config = dict(
    n_layer=15,
    n_head=3,
    norm='layernorm',
    init_std_qkv=0.0165,
    init_std_up=0.0165,
    init_std_down=0.00302,
    lr=0.00212,
    beta1=0.95,
    lr_head=0.00455,
    decay_shape='linear',
    final_lr_fraction=0.05,
    batch_tokens=[32768, 65536, 98304],
    doc_mask=False,
)
MLP neurons of a small language model. Each row is named by its layer, matrix (up: input weights; down: output weights) and neuron, and shows model dimensions 80-271. Each number is 128 + 24 x the weight over its row's rms, rounded and kept within 0 to 255. Numbers have three digits each.
Before each neuron's rows, "raises" lists the tokens whose logits its output raises most directly, leaving later layers aside.

raises: "|---|---|---|", "|---|---|", " Density", " audience", "|---|"
L11.up1352:108116121081150135172186187115105120144114111159100117127147118086076113157151158093133123125157130146131123123117156120134149131090118154114151149124148105139122104171074151108145148128143158076127123095132102137152132135133103105153143149126120134118175105096095104134172091141135139136123111125141101100191135147140145161162123128121141106145132184116128136137104125110132097120156098081171161162112119106105111139138164105168137104150053138170112110098054135112110142098148109135134118113141109107137159119127143119144126113114087097134112158148163139149106122138162137114
L11.down1352:091103124099164146126172137134100129100162113127139092146122128067103118143141143141137120152148123131089110118126089112101129155094103132089120128138120102136158151153077162107090130154136118106127145105140075130139116139118133133171123112145156109144179139105131123130133097158077139112106111127127069152127139153129091098146127125167128084158140109128129110106140133071159103134162166135166136134112111165153175120149126147147122135126081136174131116103101116107147131133134150116147088153085136113180172163140135162139143109099097149156118119156079125111127129148100129148

raises: " into", " to", " toward", " towards", " via"
L11.up1253:147092144146114154118136117123133112168129178110148124088134114145112139101112129142132152148127158159140121140134102169140129097084074111132115112133102110155124121133116120171104161085137145121151121146160152116128092158136144138125146118134144119124105145109095121135169151096142120149188154135114101124141126135132058125140078139109129100134099142104087134078136120119150154125096091185125124142133144096142083178154119113145107135133140150076125086099191176139121138130132120137103135118069134134105110115121148100135121095150133136084122136129101142150100114098107118119
L11.down1253:128146153096118100102098140139115115147133156145092131155119120132136162104107146133152145163131145097131104121129139140095125087123113139135130119073152152140135146095134131109139132110171114144112144154134113107113114163113112156124107147104103163113123102135186129140153136146114167118111144124089162160122138167099143151146078176145156116157137131114137135108102119125142154096102149147156138120095138127142149105102108106165107146131173109177132128150132170115146105093087139157139122116100135097160149112132152121131096144154146127134130107137110110108125120103063089106

raises: " view", " poster", " photo", " image", " map"
L11.up612:160163148138130168109101164114148156124136088155131125115120138101134123135131108140152130061138161082105143103124085106099159135133089104118120107118130132137143138146041071119087125109149102096169108137122100117126135119098136109111171180113112130126122119124155110156167108132131156129095145127125117130126189144102137141154117123178139145125126131131143119168130160119165090129117100159132131149168122105168174151111105150098138095125143160172138121181090142138085127135110104134172068136131107116140103149126134126143109157145150127099112092095142131143099090106097119150
L11.down612:191119128106116125104135140148145142108136143166124139145107095119117181142161116151128122128128119110146158150118135104127142143128140120138108132138104106108111118103082120108114128090095159134203138105126111104135128138121132126119162141138138117137115087150141171121138134102122161155161117151172135108123140132129120116126144135150098141156148130144066109132090130110107092149116165089125112117125128113187138110135176091170163150160143137182120105138100141182160132110107127104137082124086140157133150122076096131113122076155152115131113156118094134116131120137104130155

raises: " at", " next", " according", " prior", " immediately"
L11.up886:147123117119145080120098075101158141132129139078145105086134181156168134138101111115149142109141138128122113109118136158149179118119110129134168095110107107125116130174132113178155125107162109125114141144135179165079138151144152141144137109112131146109141132102131080140125084088095118183104120151133111139134094136122126140101176151092198118126102147110143134100126111090095092118171131137087167109089143110095122158105113130154128120120149150157125087139134157145147145143111125124143106145143097145141119143150118087097168151104112143146159108155196109097120149096117130142
L11.down886:139135101132127104119107137113165105118156131173133077164142127123129146119087157171146098147142110132120127112118114100088137124136107164116118118132157143151133107100140154149120118109145105136143119072126132115088135136106155147134125116114091154120117145131143139122176135163118192084115140129144121118168178170114139166143136105099153105077124111124164123142102112069124203129161143118141161133132101101131125158126119112122108116132113125131084114156111139128168182128106176152120115122120136120112115111127136094113160124147101123129132123130136088111132159123138107144

raises: "ment", "ne", "ments", "es", "ce"
L11.up560:129107101142141138074129116109134113126115145098138130115175107154090111144124163141124110101129133135081132114151113180098139123093141130147138127145113126142091111127136137164131142148161137074172123104098102124158130094099086105133134131156067158132140125111097118103102107105126126138124124139136152163104132084162119144161134194089157131140117140125130137083126118150151115112120132138124134164139091124091127141138130116134129115149101116143122106112078148101112134119125125097139136091091080139172152104149121112130119146159139099111121135117145147176123118111133093157
L11.down560:115132109104118112115094115081143118056093130102094120126115097162140161157138178131139118122146107124088116145099129168153155143117146101101087121143125187136117104147118109095079092179140130104110137130121114124135111084116091169143107140079098138117141116155138091133135163138174161116112102135175149172146106169138152115118092153115127105121096139088163088124115153131123129159149116107147132142122126119079172160161157137138098120141161135153142104091089122159067167148135125112144149124094111131103134124156150095121154155145123126129114136127100130121165137097141098133

raises: " units", " elements", " component", " tanks", " commanded"
L11.up944:171119136120132108129151155116127112109135130150141114119164116222145091108163154117113127128128124105158120117149135129120130147143106151144123150166124088102093118117113107134135087154139143128146133088139151137141120172083144139126136159142090124111143111153135118170126105160121155097137146143131146117134124134139181159119103147135134141099119163139097196174118146130152128104153136122126136118124170122172176073111161130076109113141166120120120145108142128117156142095138124170117133170126156110115114146050102166087146129120111093114117099097147139147126114133143129117
L11.down944:184149125115132098112113148140157106148114106138117086118126135109131137163144151106128128152104127124096157135133131118150168152165140109089145130161128104160120154100130082112106115086149120119120120130149136118142126101140142145118145118115112077145111122121110123112142104151054118122113156150136130135143151123099130104165183136082164101148103154164155107132085130098114126103091096136116123120129125092154150137138093112106154111142098155125097117128152134123119158147150092153093155188131129085129129131140214115113130129089142158122092115180169127113140114095172093139

raises: "ū", "ure", "ku", "ú", "ite"
L6.up885:088119122114139107178113106151121152079176141161144116099149155157110149137138086108125118149160156164072144078165185148089120121103130115132142129095161163092152147120155120152107145123125156099122143177133138127059116068149147108106099172148133078179101149117096144137130134102134100078141147142128095145145133137081116185152095088107137140097110130134111142096094101111114138106119113119143121103100092096163119117109133137095150137128148133086151137141137145131168098122096139126125126098171142167148130103127152141095179096120102153146141126152133105143116128132137149100
L6.down885:173143101124147120155126120127119120114130135159110142149121112131122124116134113130114129120169145156139108111122151153098061155136152117123167120102135169105143162113184079107149138088136155110143122169138102157084135078124117138112114148143123112096126109110172131097143117139141137111117142131147141095124128146134148104102115124096126128137068137170098132151152113098125112147127151136167115119119158097122116124134080134123114134153143145108102126103120139113141126068095120138122126128161114152131141094132151146110138118152131144129141125152162142107116158149134163113

raises: "elia", " Ann", " daughter", " Stephanie", " Sarah"
L11.up1285:151099090135118144157140127095164149135145062127159152126096098148107152142111120139138096189166163145114084155127158080125114091133093134092154132147124126103122164107129118113135144155154103139154110127096104101141165126150132168103118106129138156169096122141170098120101177165158148128117153167085127174111111126126151140128165106131128142146122126102155135137145151120112148117149148105159167121121127132121122148131101141141159105128099110136085139110122137125125106113118092134130097145067119131115140111105103109154154159120127111151095177110096130116145124157102146133
L11.down1285:119145097124136116129180131123157085162150107136162139129142131090115108133140100124117096156135145154135106156162164127144156084116119133092119126128147145132126146172147147118109116174116150090169076174103119120118116124139150156122136133103137097143111123089154092127174105154158171144099146125080164150125109098145101105115132108114132113125094132148122091102157115089090093139103137118190129145143140130110101157129092125117124141124138095082133119150139110138132078177136069130130128142101112135173115137164149132181142129164111121124126178171086111115160132126127125120

raises: " (1994)", " (2007)", " (2006)", " (13", " (2005)"
L11.up1251:143086113132089146134115119141122107087103087168106092148158151106168100120113097169140118106149136089120128161133135140164130130141150155125199083124114128131157132166164104150115118135107131120137089155128124128127144110116138123109087118127121170154127145129196073129125085129138183153117132106113150131113094134130158129129162193127150136072093118105165103126084089114111111126151118135125088136110155127123108120138132127128132121128090102131141131113091132133126171143115144124152115152104133116156081188134096116117165154119087088123107117108148120128119101123150140150
L11.down1251:107143135138129118118159148136168117160133127140147135165196136168110101130136126151121132102170133140096123143103117116104087146139119142105128127144148150154131101107101130144150108101096087137143116079150120145097118107152130149133140110113143150108087185130174123108138124155147125157151123097073127147162157104146177119142108119132084148123127123134139136161087119097087115127173135145155142165095087152088073109157107097113137106123157153092102129136095153147131172164118134150138101105134138093134100162114083171126145102149117124113110109127097122091149135125131140131

raises: "ance", "ments", "ment", "uck", "atum"
L6.up298:152147090159119157123138122085098166102140175149155118091144148102120150116144123124119106126154127130082078125093120138130113159152125143114151085151129134141105107110091129129171147101160093068131177102123107080127127090174183118145126132184118112154147164147140151109162120101149096171114143141132162167103153138140115110128104131131157166082112132164104078109163106125120146123135130127086158119097135130107154169140144131127129101162142142136107104140149136138104123162141127136133145129124118130165130111149128100129088079136128158102118172147113120112135111146133121142
L6.down298:149138116114148156149113142131085138141105086132135123142136149157133169145154138090164108162141119112140132126148131149114152127118108121141152113094101092128109125114115170129121139152126143089068131127113184152174150128128144103154134137083110132153149100154140135110144131119117132111130123155128139150157150088079160118152134145093079108101158116147131180059094095151121125126120173118094163100123119151132132148124119116133111123174081140151130070107148138097109139103146155109116143138136101114105121165123138182130146105108118108112120143140103099130125117130159115140

raises: " =", " ===", "Species", "hr", " =="
L11.up699:092137108138165146101103150157149150142110102151136087124158161145138116144121118106138111153123092137121140139134108151139093130127150134125172133107154091131103110173121111122128135158147084157114098133151112141162093138159153123092169113132126103171090115137099125144131122153131095110106158127089137130141122095146097121128125127134114157089106121103134161135145185125129091142089130169161113083156103150108140119151158161119107146120048136128131104144118153078153115125136159131118154106164150110091157170132060146138139098109171100127125091125124106109106114101126073142
L11.down699:093105118110165113172122126153134113182129170130125123104139179148093141115181144104103119111164118137112120129146121152117109121145090147122114161127163143105146099156171086113131115147146096111136129113118122167143103120146146100072133124131109114069123137119111150123101127180162121154132164133105138096093099133120121108122103135101143114126107099167157129109143173182120165137161128126132110056082095146084125111099120157142151147124160113160133137111148136122146123106073105153091203119121122111152162127109101168142161114106101158133148133130147116125141156123167108146

raises: " They", " Their", " These", " However", " She"
L4.up1493:186123089174118085098150140151169105130088143150146110138138108167108099123116141133138109085121107161136127128128131088108122126097131146152134147126151116077166129130121105129121129136105154109129166109123122136125142092130154125105139148150140136144103159132092097131121156179177168113092126120146118108116144114152114136173159114181107138113141145126150103148100175111157133133109116165130112132086127104142102153089127149096148127165100113125147131146110119151160138143141111106151106161117118137151052111149118089125107135108136168091122119129077169117154122122119105126
L4.down1493:138108095119161134112163157113163132170142096110104120166093108160110151116123132120148138147108171164149143131116102085090127112123161095095127091130134147139149122120133142121138119138157155113099138107098112137136129149128164076148135149108137126153139096142088125152146148164159099092146124135154122108136126132123140084131153119163118162153114133174088133089120160142179082145087127127149150096119147108124124106161161166117175131144068141113169107185098076111146152101137143115146095166142143145098045134137135167120111125114127153161137104107096105106163160139111111120

raises: " floor", " side", " occasions", " throne", " island"
L6.up1847:138136159148111125116154107153112134118092154121064113150137134140113130147132123153119138146123117126138116148114132096151144177115135114135099102121148100104126141128078129098102120159107161102109113116083141095175115129160125123142118157115169137118112113152129098135143121127135150127158149141117093152096117167121119116156147137147130089095106141105122112091124138126142176137119104132114091168141094156199115180113124102149077115111128114139143103097119141153122128094099130139164173102125122123115101142150161102146141143150156147159147137169142120096134082099077146158
L6.down1847:131151158081105119138140086109140138102141112146099074158089151111115142146141104169089137146112149156153123108099136099136132158120112118132133116106154137102147155107150077115114133122159154108143136167130154131134170096136165134132141138164125118084049134145169123138141116151128146133135124133097119147129165131115150112152148139119103119120098133121160156109169151133139151129137109127129098104147117129166101147169093078141084105095117167138120120093116140137120137143132161140149156070130131123154139099143159104124140140151102129119187118117125128143124102113152160185

raises: " said", " expressed", " noted", " stated", " commented"
L11.up1155:144092148099116155087154094106145133137158131156127124131118127106099097130117164103155111128133132157133108139100134149151110125099076103147137103170133151136111091131103148094156124143136114157146163113137114123093098123124079102143106178135152134108149108085109136108168120141120132147098117108110101100113120144113127134129090102132158138149120159134129167145153149154139095170142117084125136165132138113152137122135113099143101114115162090118107092208120123110141110144179156134134138099115145160107114168155134082153132118104105073120161139083154128149106122171135131194
L11.down1155:105121069160096134148124121098171117135096119109158105107141126127138120101104103151146125129107185166133172135138115182147146104077086129119115135140143114142129111156121113122136136084156151144133141177128162124125142105118126089109132149125163105130137107119133165127168090145122127108094120119126135110157144155081109135112115136108156102142133118117117138158148129128152116132144091105127080094148109137166090105132074104092137124130130117135128138111123101119102130081163118087138123164126097131084166095131150123112129114115129121120141106142107142165119112089187184115

raises: "test", "ten", " least", " launch", "hl"
L6.up116:127148143136086087088135173120123130082083163157104161109114155103081099113113088126117115141121107141098107154097128127116091119133082148173093128127102142112139096185119131147103153149143144129178134089106133162109110117127152111134133140140137124154164143144127154133132131125129165105142133164126144114182147098108141133157139125119135111116137143089138139145112176164141120086087151136101138141121115162120112136146160139113128129119149123109169133124163114135124067116093143122142131134130112114095097148089145165167119114126094118131152141119111166116121142102107141134
L6.down116:144129130123102134127140129136121141133097160125122177110128112134100127098094109129084101165117142137097154143146144103117132111106102145126103116142120125082166078154134103110160154120156119117182151169111139154124102146123141129132107140076134140087098137160146144178111117127123141135175129168144120096121088129098117086148120115078134118129134141075121096124096132143147121100107146136089139121128107139119116109098156137131114098111129121116159158108166116103111108126136154153127113104135136097121088142114161138149105135145114118110110125156134149126137162090129127142

raises: "ey", "sq", "lton", "ries", "ras"
L11.up435:134124102122146138120101127110120078108117142139086111110104119131102112071164121140159086097143135150154116165126159112130110128157150141120131118109178134113115150152136124116135144119109146125174132078127125136105153128100122143064140118157054114160142153130098113140131163136114107140134118134099151138155103148122116183115129108109118146141107094073124138108068087127099108102119169146132105124151111120163120092145134119139123126120126111144055081148146114122146177124119079135145105109109110115156153158147123201184122142134135123131113124130128121149131120113126160128
L11.down435:113147087115097137176131112128137135097125149076112127147120117173143155111130113133115110172138093107142166149118094106135136158117127178121075090138122101086099162157092123103151129133164125136103112163157092082114151118164090129098138092127114134091161157129117173139114147174063120098146128162115146108089136121169161154145127129097134145125107119129139128131132144161155130154117129159162086100107147123068090130128139123121135126135142149122099101117153154082147139095101159117119167132104100125134123143160099150135103139161126161155142133110117085126114071169113151139

raises: "ó", "ón", "ão", "to", "via"
L11.up1049:078134067095118113092155120125145145126119155150111152102105133114157129157151141102106165129142138133138136096100134164160116102124099110132138106112161149121126127122161123161091160120168107104118135133104072113158119101141147094097117147111140100174127103104132119137129084121092110109123130134139145147114151102125136164139115160158140122106140152123160133112081110165121130120110134141089115125129173114148141125095123178091158111168150126102098129146153073146133126146137111136154142120117100122143144098107172131128151099161075146150094181117126094120107112154120094099
L11.down1049:139124062160140136116116078157103118102155102138139099106074107107117139133128072123095173133174067107170120128106135112143097116107131082115150130133135103147125145077167155146155146136108153134106122172110106133115165137156136166131119138135122138135138145134122136154113083166140138126107089131093151181168110125107115117161125140122112108135091097142095140085169104124159170142121136143139141133115136094136115181142073155135140086111163127106150125146099165151055069121077143123101091166139104118140136154151176118131150129156109119111165152156110134105130131120098152118

raises: "8", "4", "1", "6", "3"
L11.up1917:119127105119133135139187117108104115136100094107137125109145160139141157167113119113113153097111111134163123077137084155149145102119141142098128100071142097171113152117117104171148115157129128109112114106109149117128103131126171109140111104138109123114123158165145122145135140110129102140143100121143154107157096144137120157141109134163195159135127113135136115145135169127194127128162138142157107126139139138116109112113094108153126108127150131103069119139124109108148115156127120139160127127148131152121128164123122188151118126142093148095101126092136113128133074159163160151
L11.down1917:143123125095115096154137164153137122134126122083098108098115137114164173141121135111118138118100089168111166126069151112099146121130151136158122172144127166123155108128154121139123117108155124125140087105124101142153133101098135114118137155140133163119161125129188123108126167113150138156129153083122138120144112118121138151115129111094127102115117130163135161147105157118124102121153102164129104119147153125142165129116157094111063087173171090130093135148140139138112128114131120149159146126141164151140153148121147133101135119151112135093087125137169147124152123112155193113

raises: " species", " genus", "Species", " subfamily", " frog"
L6.up6:147152101103133145133118141121106095132124121161191125126124174104138157176128141175092086130148153109144144115130115126134124112142160106159110134116117129095093112132128155101121157145121150136157144084138088139127142130107152150070127136122175108115093131103173114136146135067169122147105168083133130121102156113134154135143118158079122149102154109135146104161133151108122131107156109091152131158146132157093123109127143122138139143112118091102126152125138143111117139161125093095105091075128138114181098143135147116148137104141126135134131152140157132147107110154145149135
L6.down6:132107121137129118128145148068123147128174100129143117097122125115135097186135146142087140105134159124128136132100096170123139156117142108146156129168151130151120086129141140095108202128165132128103167128110124109139098102133176110103149137125150143158138160098134147142158136099123102134109159074159116117117112106213092097156181183094137162107104117165125060110135165102109142146134081123139135132116113091090119155132106149130123143125151121131118175156123138109101120136091096144080126100122116130165088135146152112156125100129160132071167145141114130157123137117070142102

raises: " parents", " wife", " grandfather", " family", " mother"
L11.up575:105158138139126141135095113140152134134129192112080102084178140135144150155142144154126136148180131139117116110111124137134120139172124176116158095129122161143128149132104122139091109157157114121112112071161112129172115146151124116099108127122109105141156102141126128175138117105125141145172115121105101127109094113082108133174149103122137145124133147094125127170139154098149142095117111126164148069103130115116109141154112073178153143132168123153098152147143137116128138123151129136161136119141115109070158107131133126115134109152119131106149130150115147143110178117123144178
L11.down575:097160121105133160115083181140115132156122137108133100106141133149145117133132128148158105098119108117150119132120136171122074120136159113110125153123099134173134100137124131120113150105133122112138104105094167128153153132066143138126097098135137106129135129105184172139142085123139119128143113127147118159172108116142145142207085080114115143077113112127163138125121114099169112150120093122096128099123100131115109095084126152124173138105089128140122130141160146109137129162141129145147131119109096099114117144111134115146111145130117112124165175212146115111145141127096127118

raises: ".", " until", " since", " because", " if"
L11.up213:121159150167107097133127108163134127124145143138110124122102116109110119098101122125150122131143078118169154083137128113123164160109140130122144122106090113125137168119117134125144102165168104146114107146109139160092116145107150124168131105147162141095113133091122153158106134108125161158193111124159156115093192117133132087185087084181134115125063135151139160174115093138097108108130160092131138129117161134146128126109093129144170115100130157105110127132120123125147116124139119101107106124132158137109130098128160086140140127112100184092138134112144108114134129117113127162
L11.down213:129142086138130097113121114122114091091136115089118102096128123148116123146085138128123122170098164154119140114101083152144127145114133155124117146113108135178124142121101135149109110167122165151153130185173139119111117112148162123138171115177143135141102134098140091136115085143087144113162102134126118129103131116117120128149153167125086162113119126138160162139110089104160192085126105121128123102133133119130096127141107124157159132097109128093128104112154174075087160135169119167112110136084096131153143121164106082132109100168119109134108146082109083105160153121068155145

raises: " of", " Of", "stan", "ique", "yne"
L11.up102:162197129101123131151151126116156176127111145132095110121125155118137100049150144148079111174164164158141150148141111152116139118092128114148151103138078115095131112158101092154101088152075127164133113154161122134144091132161100148160112137116122115127110087123118100123153112095112072124119167155116172162111114139164113158106174126156135135094108168116135119157087138155141128153125149114148151080113096067147148144129127123092122160101093137143072080146135099121121160101101116121102142131127122163169124082133130120151139137108141133117103130131135148125158158159141128130
L11.down102:133099155178077165134153122120078143132109098178140102123136106153154082115116095162112154174158114154129117134100126150126134176115129138152171124076190158094096103114118107169136127148108188123078147149138107157141122098140142081119134127135128123112108146127137102077105135115134152125135128131079135120155118152155135121137095157098129124106130132089119098107098145155125145130156150132122110121090126149116135117138136117119113143110088134144133165169123111121135110175149164169108139153129136108135166078141099156172131148166105128142128135124089112109108069142124116142